config.toml
norm = "rmsnorm"
norm_place = "pre"
norm_eps = 1e-06
positions = "rope"
qk_norm = false
init_std_qkv = 0.0209
beta1 = 0.9
lr_head = 0.00443
batch_tokens = 131072
dataset = "wikipedia_en"
MLP neurons of a small language model. Each row is named by its layer, matrix (gate and up: input weights) and neuron, and shows model dimensions 789-884. Each number is 200 + 40 x the weight over its row's rms, rounded and kept within 0 to 999. A neuron's up and down rows have the sign that makes its largest values positive.
A block is one neuron, or neurons of one layer that tend to fire together. After each block is what it responds to, as a language model described it from the Wikipedia text at the highest values.

L6.gate281,263,172,189,192,267,218,191,230,154,205,212,179,187,280,233,194,249,240,171,191,206,226,219,232,145,206,252,206,117,223,160,223,217,246,246,265,128,200,221,193,196,239,152,227,232,224,142,199,250,201,245,160,242,155,253,207,194,258,169,136,239,239,170,206,144,292,124,208,197,236,200,250,156,200,199,119,160,189,166,256,176,209,174,173,189,143,157,195,206,156,231,247,174,186,208,230
L6.up281,188,209,150,173,224,187,166,201,173,276,147,241,174,186,269,121,166,212,238,251,148,201,198,180,165,158,163,159,139,171,189,220,227,183,265,194,192,190,231,226,185,188,237,261,180,231,177,219,234,282,203,229,188,194,199,168,191,203,175,150,206,202,218,188,110,222,196,140,227,295,218,245,245,199,144,157,194,244,190,221,229,182,161,227,224,204,212,178,172,228,190,244,194,160,218,223
L6.gate384,194,176,201,173,98,186,181,176,229,212,171,194,213,233,162,203,147,150,217,249,188,199,232,168,141,262,258,209,163,214,203,174,255,249,227,166,257,244,128,248,245,201,187,240,165,217,236,205,204,149,211,207,186,142,194,225,252,216,245,238,175,172,155,162,122,94,159,190,231,163,222,143,160,211,224,214,195,204,205,226,208,195,267,200,183,118,162,269,196,230,194,147,207,205,216,218
L6.up384,167,218,244,140,270,220,91,195,230,180,248,195,256,215,218,241,192,238,83,175,153,248,148,178,196,195,235,188,158,171,187,148,210,231,202,261,200,199,79,294,204,202,183,254,201,205,208,213,167,180,193,242,162,164,206,197,175,238,202,167,184,237,165,150,259,248,213,149,150,180,192,150,110,231,162,157,193,191,206,159,230,185,275,187,209,264,191,234,212,186,143,223,227,202,264,212
L6.gate609,200,186,169,150,199,247,271,210,187,185,214,168,240,159,209,116,193,317,243,153,205,157,216,204,235,235,105,202,105,188,143,232,170,204,194,133,213,208,128,134,157,168,173,237,257,186,98,191,164,179,225,211,270,250,198,207,133,168,256,270,162,311,179,130,155,233,154,228,245,265,183,212,136,161,221,204,163,205,266,187,153,185,274,203,248,238,161,161,140,240,195,168,304,197,217,195
L6.up609,181,260,251,235,252,272,120,191,145,211,152,165,242,217,227,273,262,140,225,189,113,198,291,192,198,150,197,169,186,207,224,237,161,168,254,186,209,190,110,190,189,68,220,193,223,205,143,159,229,156,256,210,240,231,174,265,288,244,255,246,233,251,163,242,162,207,197,221,220,187,245,173,174,192,251,164,216,202,186,185,137,145,206,228,231,152,249,308,233,221,214,212,154,161,193,172
L6.gate1581,211,170,171,232,231,267,158,185,149,222,166,189,179,185,240,207,217,161,213,181,190,211,151,163,246,212,200,165,277,222,244,217,130,218,186,203,176,153,174,197,235,217,200,219,274,216,251,220,246,213,132,131,202,230,284,210,167,174,123,197,230,172,182,181,307,313,172,219,184,147,198,258,202,234,193,258,192,191,186,253,220,179,224,213,223,234,160,158,180,247,182,214,262,202,212,176
L6.up1581,224,209,165,193,118,214,257,233,244,148,135,206,151,228,162,187,260,152,228,219,135,156,214,186,163,164,195,249,161,206,158,127,157,160,204,233,173,249,230,178,122,184,195,149,145,199,174,234,238,223,165,193,183,196,241,232,249,207,144,238,207,193,100,261,201,196,268,208,158,221,225,200,292,201,202,247,206,195,201,219,267,198,235,131,158,224,221,178,208,119,204,191,210,156,209,158
Upcoming number onset. Number-starting tokens: the first digit or space before an upcoming figure, often after "about", "over", "in", e.g. about '3'7%, in ' '1863.

L3.gate512,190,277,186,281,217,187,259,177,237,221,181,159,238,210,244,261,235,224,210,175,227,189,253,225,215,287,141,256,155,184,263,140,166,175,242,301,184,152,181,219,185,238,138,198,201,203,176,203,225,190,158,217,247,196,190,200,229,266,222,188,216,204,194,175,208,253,176,245,181,184,186,283,221,205,218,139,197,231,263,175,163,167,220,259,223,222,208,199,226,191,197,204,241,147,196,178
L3.up512,213,172,184,214,187,160,176,123,197,220,193,296,192,238,193,200,209,178,197,219,226,196,271,219,219,184,240,177,286,227,198,233,157,208,220,183,212,254,243,178,253,123,140,186,119,173,258,247,180,144,197,174,289,133,150,175,221,228,205,213,207,131,215,148,133,281,212,201,162,228,209,194,193,244,162,270,163,185,186,226,126,207,190,201,199,139,186,105,248,227,178,147,174,203,214,173
L3.gate1412,163,248,334,219,175,244,220,162,216,193,249,234,193,260,213,126,218,178,193,140,262,183,196,159,194,192,207,240,129,181,187,170,111,162,181,206,160,156,181,282,282,158,153,190,143,180,212,289,243,200,160,226,214,185,198,138,272,193,165,230,226,182,249,100,247,166,165,159,174,160,248,261,185,243,122,180,192,171,248,185,253,202,185,226,182,211,163,199,218,194,236,137,140,199,192,225
L3.up1412,226,271,234,199,167,152,200,211,233,188,245,175,181,237,221,140,186,190,218,188,198,218,233,243,210,170,181,232,158,75,218,135,214,172,209,214,208,168,99,210,219,148,192,173,287,207,147,194,204,214,217,133,153,122,215,164,239,237,264,189,176,238,181,150,242,235,243,197,191,97,257,212,168,248,231,193,153,235,207,249,199,159,187,177,201,202,203,204,240,222,174,198,118,235,230,223
L3.gate1654,155,180,234,210,170,167,266,211,163,190,136,174,176,225,199,248,267,155,140,220,244,223,266,206,178,173,205,176,163,190,156,160,168,192,261,157,252,170,183,246,161,254,186,140,217,220,152,196,253,249,175,131,132,195,188,240,216,229,216,254,204,208,235,209,222,158,184,196,269,245,273,238,162,167,216,294,215,232,203,208,263,259,214,235,165,78,211,112,246,203,227,264,240,158,211,243
L3.up1654,251,221,314,237,247,199,160,181,192,212,217,167,170,143,220,167,240,192,171,178,178,136,227,251,174,74,162,256,165,218,179,269,309,145,161,205,200,222,145,221,213,157,204,204,210,166,220,169,123,165,223,218,235,136,184,122,215,268,180,171,192,244,152,230,164,216,237,146,203,177,176,252,233,133,189,244,213,199,175,205,238,251,212,218,200,195,214,238,241,225,248,149,179,233,275,144
L3.gate2286,165,241,198,222,210,263,186,181,239,208,217,188,242,185,251,208,231,78,197,218,226,265,210,142,165,205,166,283,217,130,183,131,240,180,226,228,180,269,154,172,209,101,162,195,199,206,183,212,178,156,200,138,191,195,192,189,220,200,249,190,177,241,91,146,250,224,187,151,124,235,197,251,192,222,180,220,209,256,224,166,157,207,193,229,148,169,208,226,195,246,142,167,211,177,190,227
L3.up2286,194,165,250,258,178,197,125,113,223,120,224,220,202,217,196,190,171,196,247,170,215,223,213,240,232,210,198,232,240,108,165,168,99,129,194,223,271,208,190,240,214,195,189,187,178,227,246,205,208,195,226,187,166,217,234,124,166,197,297,225,201,152,247,193,207,160,229,231,222,173,257,206,132,304,180,220,185,233,140,208,228,209,248,249,184,111,182,177,216,217,229,201,171,247,147,210
Table cell separators after numbers. Spaces, pipes, or opening parentheses right after a number in tables, e.g. a vote count before its percentage, or 508 ft before (155 m).

L2.gate1685,192,202,200,162,112,168,204,218,138,93,203,186,250,139,240,199,277,165,227,225,154,150,164,294,161,150,202,140,126,227,204,154,176,198,180,200,259,188,184,153,179,285,232,185,142,207,152,185,216,232,216,173,151,290,199,217,120,152,258,224,173,195,225,187,241,254,249,234,235,216,238,193,213,80,200,183,264,212,198,244,254,186,280,173,173,198,185,181,250,259,196,191,240,191,206,211
L2.up1685,287,191,202,187,194,256,188,170,242,219,180,195,191,198,130,177,222,251,230,155,232,193,225,208,261,196,140,203,248,188,185,196,149,219,219,167,252,216,191,164,277,159,145,248,231,184,179,233,214,233,219,201,212,220,221,188,224,150,255,261,210,215,178,196,194,299,238,224,199,180,203,218,167,179,206,147,192,186,223,218,217,288,160,188,174,196,215,150,134,151,199,231,175,223,171,259
Token following "in". The token right after "in", mostly a year's opening digit or space (in 1926, in 2013), also which and downtown.

L3.gate1364,152,245,184,211,238,119,206,108,183,138,224,200,272,193,264,184,192,234,236,251,173,166,198,230,193,127,213,98,176,235,193,200,160,296,299,177,200,271,197,206,164,263,161,246,229,203,252,152,212,252,176,184,181,182,236,241,112,248,165,309,192,248,223,172,184,250,214,219,200,291,186,239,150,218,167,231,262,202,188,175,157,238,219,156,179,203,239,198,278,161,164,173,275,195,267,202
L3.up1364,217,290,251,189,266,182,248,202,263,137,136,124,206,229,191,159,127,172,193,161,273,123,188,207,178,148,220,223,222,251,207,243,201,183,300,208,234,189,158,264,243,199,214,193,217,179,130,222,240,199,208,195,233,130,196,274,156,277,226,238,125,190,169,251,262,231,232,163,181,189,222,153,200,230,144,212,204,101,148,221,140,141,241,246,252,211,239,177,265,197,203,295,248,200,277,204
L3.gate1504,198,268,153,166,123,212,148,210,186,193,273,227,231,194,174,200,205,224,200,202,238,183,242,136,181,149,209,87,199,173,213,254,165,184,131,226,268,165,275,143,200,240,219,208,228,207,186,254,196,154,241,148,145,148,255,196,205,169,192,148,193,305,228,143,222,220,236,175,175,136,192,137,178,180,253,163,229,290,260,213,230,162,156,210,193,175,163,192,158,171,152,307,223,164,143,205
L3.up1504,165,216,219,203,195,183,164,180,319,166,160,263,174,112,202,177,163,131,216,186,231,179,164,171,175,202,184,201,181,156,155,167,216,176,174,173,159,211,227,129,208,98,274,211,246,143,267,279,207,182,163,251,211,231,223,207,160,186,204,255,190,217,194,233,320,136,203,223,198,183,239,233,211,234,190,182,189,176,216,207,218,238,122,170,178,263,214,156,146,220,227,165,241,231,210,258
L3.gate1615,249,127,201,171,230,266,209,184,189,223,204,152,238,238,258,210,187,221,195,235,153,198,253,161,182,230,156,181,179,224,176,102,199,253,236,190,304,181,254,180,151,207,184,227,211,221,224,197,173,151,256,232,177,135,207,209,167,254,173,171,188,189,204,194,156,148,156,122,238,207,246,265,195,144,163,93,223,169,220,191,195,216,163,140,218,196,139,161,174,171,209,271,233,198,199,287
L3.up1615,160,276,239,205,140,245,227,152,185,152,201,208,219,215,244,257,239,243,275,154,190,204,210,219,264,234,157,159,155,227,259,195,164,182,231,240,185,197,166,235,243,155,212,243,181,221,206,160,197,158,191,182,144,232,196,291,211,150,234,197,232,211,123,176,176,192,170,192,203,152,194,218,202,246,263,197,200,241,199,230,168,236,188,210,232,143,202,153,245,166,206,183,218,215,208,183
L3.gate2305,232,182,217,196,163,128,195,215,209,224,157,198,174,124,139,157,238,211,134,147,228,173,188,160,228,191,185,255,170,198,206,218,175,246,261,184,239,236,198,175,195,244,198,225,248,191,154,178,248,149,165,202,177,235,181,195,197,188,169,188,184,199,200,225,235,218,249,173,136,222,177,106,165,238,215,229,206,230,203,230,178,156,294,156,243,222,162,129,204,172,209,243,272,146,247,184
L3.up2305,181,207,226,156,210,206,174,221,189,234,153,179,218,248,176,189,260,181,211,275,165,229,199,185,174,182,221,150,194,163,143,168,205,242,168,278,202,132,197,205,190,264,251,189,146,243,180,187,267,209,187,220,215,227,256,257,209,237,219,135,225,198,215,203,246,246,115,173,248,258,203,263,232,106,194,153,289,278,162,193,285,203,253,208,252,262,227,146,244,178,160,281,222,204,256,174
Numeric quantity digits. Digits inside numbers, such as a year's first digit (2000, 1966) or approximate counts (60 bands, 100 people), plus quantifiers like many, several, numerous.

L2.gate845,203,149,198,219,177,247,165,179,260,267,214,251,199,239,218,202,203,238,199,193,187,155,228,205,159,159,195,186,160,254,275,184,194,227,275,260,213,193,242,159,197,188,181,215,229,142,164,234,221,214,218,197,155,140,234,368,154,216,248,222,220,231,252,176,172,220,230,142,282,258,114,199,200,247,237,220,266,190,221,159,185,200,204,164,139,207,247,163,244,247,209,228,240,199,289,168
L2.up845,167,201,228,228,174,226,200,163,247,106,173,239,238,195,189,125,260,206,256,205,259,218,236,163,194,161,204,285,174,156,208,213,224,159,202,254,206,201,212,177,258,201,175,248,185,184,302,163,182,191,268,256,210,199,232,219,187,181,200,162,196,194,201,222,189,183,257,204,265,216,214,184,240,214,130,198,264,207,173,191,219,291,177,189,232,174,199,211,152,183,282,241,184,219,159,166
Mid-acronym letters. Interior letters or digits inside all-caps acronyms and codes, often in parentheses after the spelled-out name, such as COMSUBFOR, KNK, EAGL.

L6.gate677,171,205,246,172,195,173,177,175,263,244,228,173,194,196,166,254,183,188,175,246,188,181,242,237,175,242,164,224,270,218,114,232,198,182,118,207,176,252,123,267,265,267,192,235,153,182,290,245,141,205,159,201,296,175,245,163,161,279,200,158,218,224,154,222,256,204,218,177,179,191,231,298,189,145,234,150,188,205,188,154,231,212,214,289,199,173,199,197,205,191,130,156,203,277,193,215
L6.up677,174,230,192,180,196,182,222,245,216,181,268,235,203,193,199,218,152,119,215,198,195,288,287,164,187,175,230,113,244,132,189,178,269,135,208,212,168,232,226,214,159,214,234,169,212,195,135,174,259,147,175,289,182,141,141,153,231,169,190,189,158,211,290,187,273,147,186,111,176,141,260,178,220,209,188,274,132,187,229,232,246,185,173,196,192,193,253,186,198,235,204,297,159,156,317,205
L6.gate1348,190,116,223,207,157,148,291,254,248,250,208,246,134,177,190,289,191,211,165,266,293,194,184,241,213,214,161,280,237,233,246,260,230,177,206,229,222,112,225,207,224,230,237,238,228,203,196,185,222,193,179,209,162,215,156,218,281,205,263,232,235,244,162,228,215,107,159,198,253,248,236,212,261,252,312,135,242,94,185,190,171,228,208,137,220,176,257,161,261,206,159,143,121,280,235,213
L6.up1348,198,270,184,199,215,189,218,147,211,231,159,209,161,190,225,208,196,182,166,278,158,157,229,151,111,179,202,188,162,222,244,279,232,131,138,170,247,186,118,212,127,243,169,125,191,245,152,320,201,137,187,258,198,183,165,156,213,237,190,232,184,226,214,173,244,251,212,151,188,246,248,170,164,278,208,260,228,199,177,164,140,248,227,189,130,133,173,176,219,209,181,248,160,188,176,246
L6.gate1686,210,188,122,133,185,246,292,204,223,108,184,256,177,233,120,198,229,125,265,197,230,242,168,208,250,300,191,220,151,205,308,177,222,214,220,187,151,167,127,245,258,212,190,220,240,206,183,221,173,180,263,263,190,221,219,161,255,242,213,237,211,256,185,193,118,227,232,193,204,176,223,199,174,200,234,220,158,272,227,152,218,197,214,290,209,172,255,198,209,255,168,219,158,216,223,225
L6.up1686,159,195,216,100,163,118,216,190,206,166,204,147,208,202,159,218,166,198,190,246,219,187,213,216,171,198,262,161,179,112,183,204,144,228,242,224,194,166,204,173,186,170,216,201,166,178,226,206,184,214,208,226,134,216,101,172,241,187,199,181,86,120,212,199,185,117,207,252,196,248,157,203,153,129,180,199,145,169,127,182,210,164,193,138,181,93,258,197,215,262,215,247,180,227,197,169
L6.gate2230,161,172,168,171,179,143,248,150,280,227,182,179,179,196,149,201,222,185,155,230,177,217,149,200,158,135,219,282,168,141,290,216,219,140,249,194,168,127,244,221,161,232,237,260,264,165,177,203,166,148,172,169,235,204,236,174,237,214,140,236,199,220,163,303,289,216,211,206,157,263,206,210,128,210,243,228,114,216,210,188,211,239,249,170,209,175,185,187,233,177,173,244,121,229,259,237
L6.up2230,128,195,199,161,197,235,192,225,224,302,167,289,204,249,167,210,216,184,230,265,226,190,200,242,178,213,210,194,241,199,233,201,230,177,133,208,226,155,284,306,160,236,182,178,211,152,258,177,193,153,198,217,185,240,211,175,258,198,162,196,187,159,217,179,208,201,314,200,208,189,259,196,222,271,148,182,178,206,82,238,249,251,196,108,221,206,277,130,220,224,195,169,162,233,183,202
Surname-ending word pieces. The last piece of a person's surname, usually in lists, tables, credits or results, e.g. Wilk-ins, Mathe-son, Benna-to, often followed by a comma or pipe.

L3.gate502,253,242,170,222,233,239,209,198,242,248,213,249,156,218,202,162,210,146,129,187,125,210,206,262,184,216,193,187,238,133,210,163,214,193,175,174,223,202,182,234,187,186,222,218,148,191,202,239,300,157,205,266,190,241,197,323,234,188,159,176,235,222,188,251,194,249,298,142,186,76,227,238,157,170,226,222,168,236,152,153,169,278,249,133,244,186,236,193,156,211,170,239,167,215,216,226
L3.up502,221,172,201,152,149,242,145,198,253,256,170,200,142,204,180,222,226,206,204,266,259,253,231,183,192,182,230,194,169,190,216,277,265,196,229,223,133,272,243,200,171,204,203,149,213,194,213,144,215,142,210,166,117,139,219,205,256,301,202,199,215,156,271,205,193,292,220,218,217,211,158,147,199,197,237,241,241,152,206,225,194,178,211,216,188,201,216,221,221,165,244,230,151,178,191,79
L3.gate570,174,195,244,173,116,181,222,218,188,206,238,157,236,233,159,230,148,201,233,191,186,207,199,281,200,190,159,256,254,235,197,239,245,200,228,222,198,107,148,162,255,206,187,176,174,223,161,160,257,196,192,216,206,134,201,206,182,203,207,198,230,204,232,243,181,185,133,180,143,132,200,148,227,188,234,261,188,156,154,158,194,192,144,199,236,250,201,186,234,115,152,197,167,163,220,167
L3.up570,234,206,211,183,245,185,219,159,161,182,176,188,184,125,191,164,168,211,166,260,165,222,214,236,210,258,227,238,208,175,279,126,252,249,192,118,205,212,205,269,158,302,176,137,233,209,137,260,169,200,270,342,215,157,179,170,169,205,166,268,246,201,223,225,129,215,146,150,248,174,223,165,220,128,196,265,189,212,191,201,178,159,291,228,204,121,207,249,206,145,164,262,170,179,231,214
L3.gate1181,161,229,178,223,198,211,212,163,232,222,237,221,192,188,182,169,175,240,184,168,206,220,162,176,130,223,197,171,164,185,264,178,278,171,127,211,233,266,219,209,208,114,262,263,250,170,104,182,236,98,175,255,216,127,135,153,221,158,161,173,202,236,225,198,240,252,204,167,193,160,189,125,231,176,207,181,246,135,100,254,212,234,195,208,254,253,219,234,172,237,167,97,226,169,169,131
L3.up1181,178,269,207,183,233,265,238,162,239,195,269,195,244,169,178,280,184,233,183,250,234,221,171,261,200,148,191,204,176,121,202,177,269,189,205,216,187,179,231,259,209,202,234,190,132,266,213,236,197,214,217,232,247,169,197,210,272,182,179,122,148,204,196,236,187,270,159,168,186,180,196,197,165,200,309,143,194,240,232,230,196,181,172,279,227,212,207,146,235,197,158,232,136,190,180,218
L3.gate2173,150,165,147,210,157,146,232,186,253,216,165,245,201,225,202,179,163,189,170,221,144,233,178,116,203,174,277,270,137,211,233,123,174,239,190,178,197,206,196,204,190,117,181,200,214,212,207,253,210,123,210,240,172,163,204,159,200,178,195,261,246,178,226,209,214,178,236,213,228,177,201,253,204,141,191,197,173,122,202,212,159,200,167,184,169,208,140,227,258,265,248,296,211,209,226,229
L3.up2173,224,177,170,177,155,202,191,202,211,205,237,280,186,235,223,230,199,179,101,241,176,227,161,207,245,184,228,276,227,205,142,240,199,168,233,187,186,164,221,196,169,199,201,241,197,220,192,130,235,226,243,204,163,184,223,237,205,194,201,183,198,161,188,217,207,284,294,186,187,174,248,126,163,104,195,204,192,158,158,170,140,222,201,246,164,211,149,192,167,215,120,125,209,221,206,268
Surname onsets after first names. The first token of a surname right after a given name, such as Whit(field), Mc(Kinney), H(ung), Ryan, Craig; also, more weakly, the first piece of place names and acronyms (OSTF, LTEX).

L6.gate1563,189,226,208,195,164,216,118,179,249,247,207,246,241,152,276,191,143,224,199,221,170,158,157,226,174,155,272,227,198,170,225,246,214,173,222,219,272,175,158,199,233,134,239,213,214,169,181,286,149,171,255,212,174,186,191,167,201,233,146,204,211,227,188,126,204,195,123,225,220,207,126,181,125,228,259,177,240,186,154,188,177,247,176,237,183,148,177,143,249,125,214,171,211,252,294,127
L6.up1563,204,124,147,208,232,226,178,217,223,171,223,229,175,262,195,160,176,153,212,172,249,187,176,261,168,232,135,170,253,227,228,150,197,209,209,194,170,291,221,193,222,270,178,242,243,186,227,207,213,227,167,174,261,175,176,185,193,173,152,194,186,214,279,148,236,205,219,214,164,185,167,283,163,210,245,216,166,219,164,266,175,193,219,234,156,224,281,139,140,183,193,219,162,254,193,228
L6.gate1781,194,196,218,227,176,140,228,170,152,184,209,212,184,213,228,222,260,206,211,112,210,166,186,273,148,165,211,246,179,344,192,218,112,203,236,236,209,170,177,157,206,223,202,196,151,152,144,241,165,167,246,112,167,232,176,230,235,234,248,165,187,163,138,249,263,148,222,275,204,195,189,275,182,182,181,171,152,178,160,167,169,187,205,185,240,277,210,163,176,187,220,282,210,230,200,165
L6.up1781,207,176,243,200,144,169,203,216,242,164,241,151,256,231,192,191,192,263,200,199,169,253,209,277,204,176,159,194,102,94,203,182,222,226,181,224,206,205,231,252,179,126,187,142,181,213,106,233,99,238,245,240,222,152,169,198,202,190,265,196,168,218,153,247,175,224,157,195,219,136,169,194,193,214,146,198,231,279,194,189,156,166,130,202,278,164,99,189,197,168,145,201,196,295,245,140
L6.gate1814,215,145,105,129,237,121,204,142,155,234,203,224,164,171,252,181,223,232,201,223,159,227,237,219,232,204,215,198,227,270,203,158,174,225,206,231,166,169,191,196,219,203,267,181,205,158,155,226,237,252,193,214,176,205,171,202,156,204,153,190,238,262,225,187,204,231,247,254,193,168,202,230,115,122,252,196,154,186,187,234,205,252,201,112,239,253,221,199,130,170,262,252,177,274,237,120
L6.up1814,163,191,266,201,182,171,141,193,238,179,220,143,204,200,136,197,252,208,187,139,281,157,180,257,197,152,176,218,171,194,179,226,230,172,263,147,283,213,198,123,243,210,169,253,224,171,146,182,181,204,164,171,220,212,256,158,211,147,238,169,167,215,160,93,198,121,153,230,254,279,222,306,122,176,145,188,235,163,206,230,114,156,239,191,217,245,181,210,287,163,230,230,144,177,286,189
L6.gate2120,187,225,231,150,170,150,214,189,190,214,255,142,184,227,185,211,252,238,205,144,219,161,169,174,172,143,172,211,189,177,238,243,218,205,203,258,198,238,252,270,179,124,156,212,226,142,201,253,216,180,222,195,181,209,144,260,193,255,272,195,132,181,203,219,207,156,224,195,218,155,138,160,133,176,229,246,210,188,161,169,160,134,174,279,273,159,236,234,180,190,184,154,231,273,159,174
L6.up2120,252,204,240,254,199,186,223,170,257,193,163,219,126,228,243,234,260,246,177,229,159,177,170,247,199,149,178,182,181,262,256,190,174,239,227,242,271,228,227,213,252,167,187,196,204,201,185,185,156,208,141,215,220,150,204,144,165,190,193,234,183,143,219,152,167,251,185,274,209,274,195,217,244,192,249,236,157,152,112,134,240,321,216,213,192,247,186,228,118,133,210,232,287,266,154,190
Late pieces of codes. Final digits or inner fragments of long identifiers, such as CAS, KEGG and OCLC numbers, call signs, model names and unusual proper names.

L2.gate575,202,205,229,168,313,220,194,134,230,194,226,287,120,222,208,279,176,209,248,256,204,300,220,174,215,241,125,196,138,187,186,296,203,227,145,173,188,241,224,243,204,190,189,243,190,195,292,182,123,143,235,243,215,260,112,196,334,327,162,205,150,263,205,243,223,222,238,158,242,218,211,241,181,200,197,170,152,216,193,145,192,253,233,179,213,148,201,199,137,256,196,149,162,264,230,202
L2.up575,177,264,222,212,173,185,203,161,229,253,180,164,147,183,138,210,160,165,192,204,227,172,167,173,175,198,249,165,181,206,177,60,119,177,155,277,192,251,179,195,169,177,293,170,178,188,201,208,198,279,230,299,236,204,235,210,191,224,168,161,229,226,174,184,186,155,229,156,147,189,259,209,207,178,190,197,230,155,239,169,218,176,218,201,230,118,214,200,232,195,194,230,243,137,145,183
Surname start after first name. First word-piece of a surname (or middle name) right after a given name in lists, tables and bios, e.g. Gerald Blanc-, Guy Mol-, John Hugh-.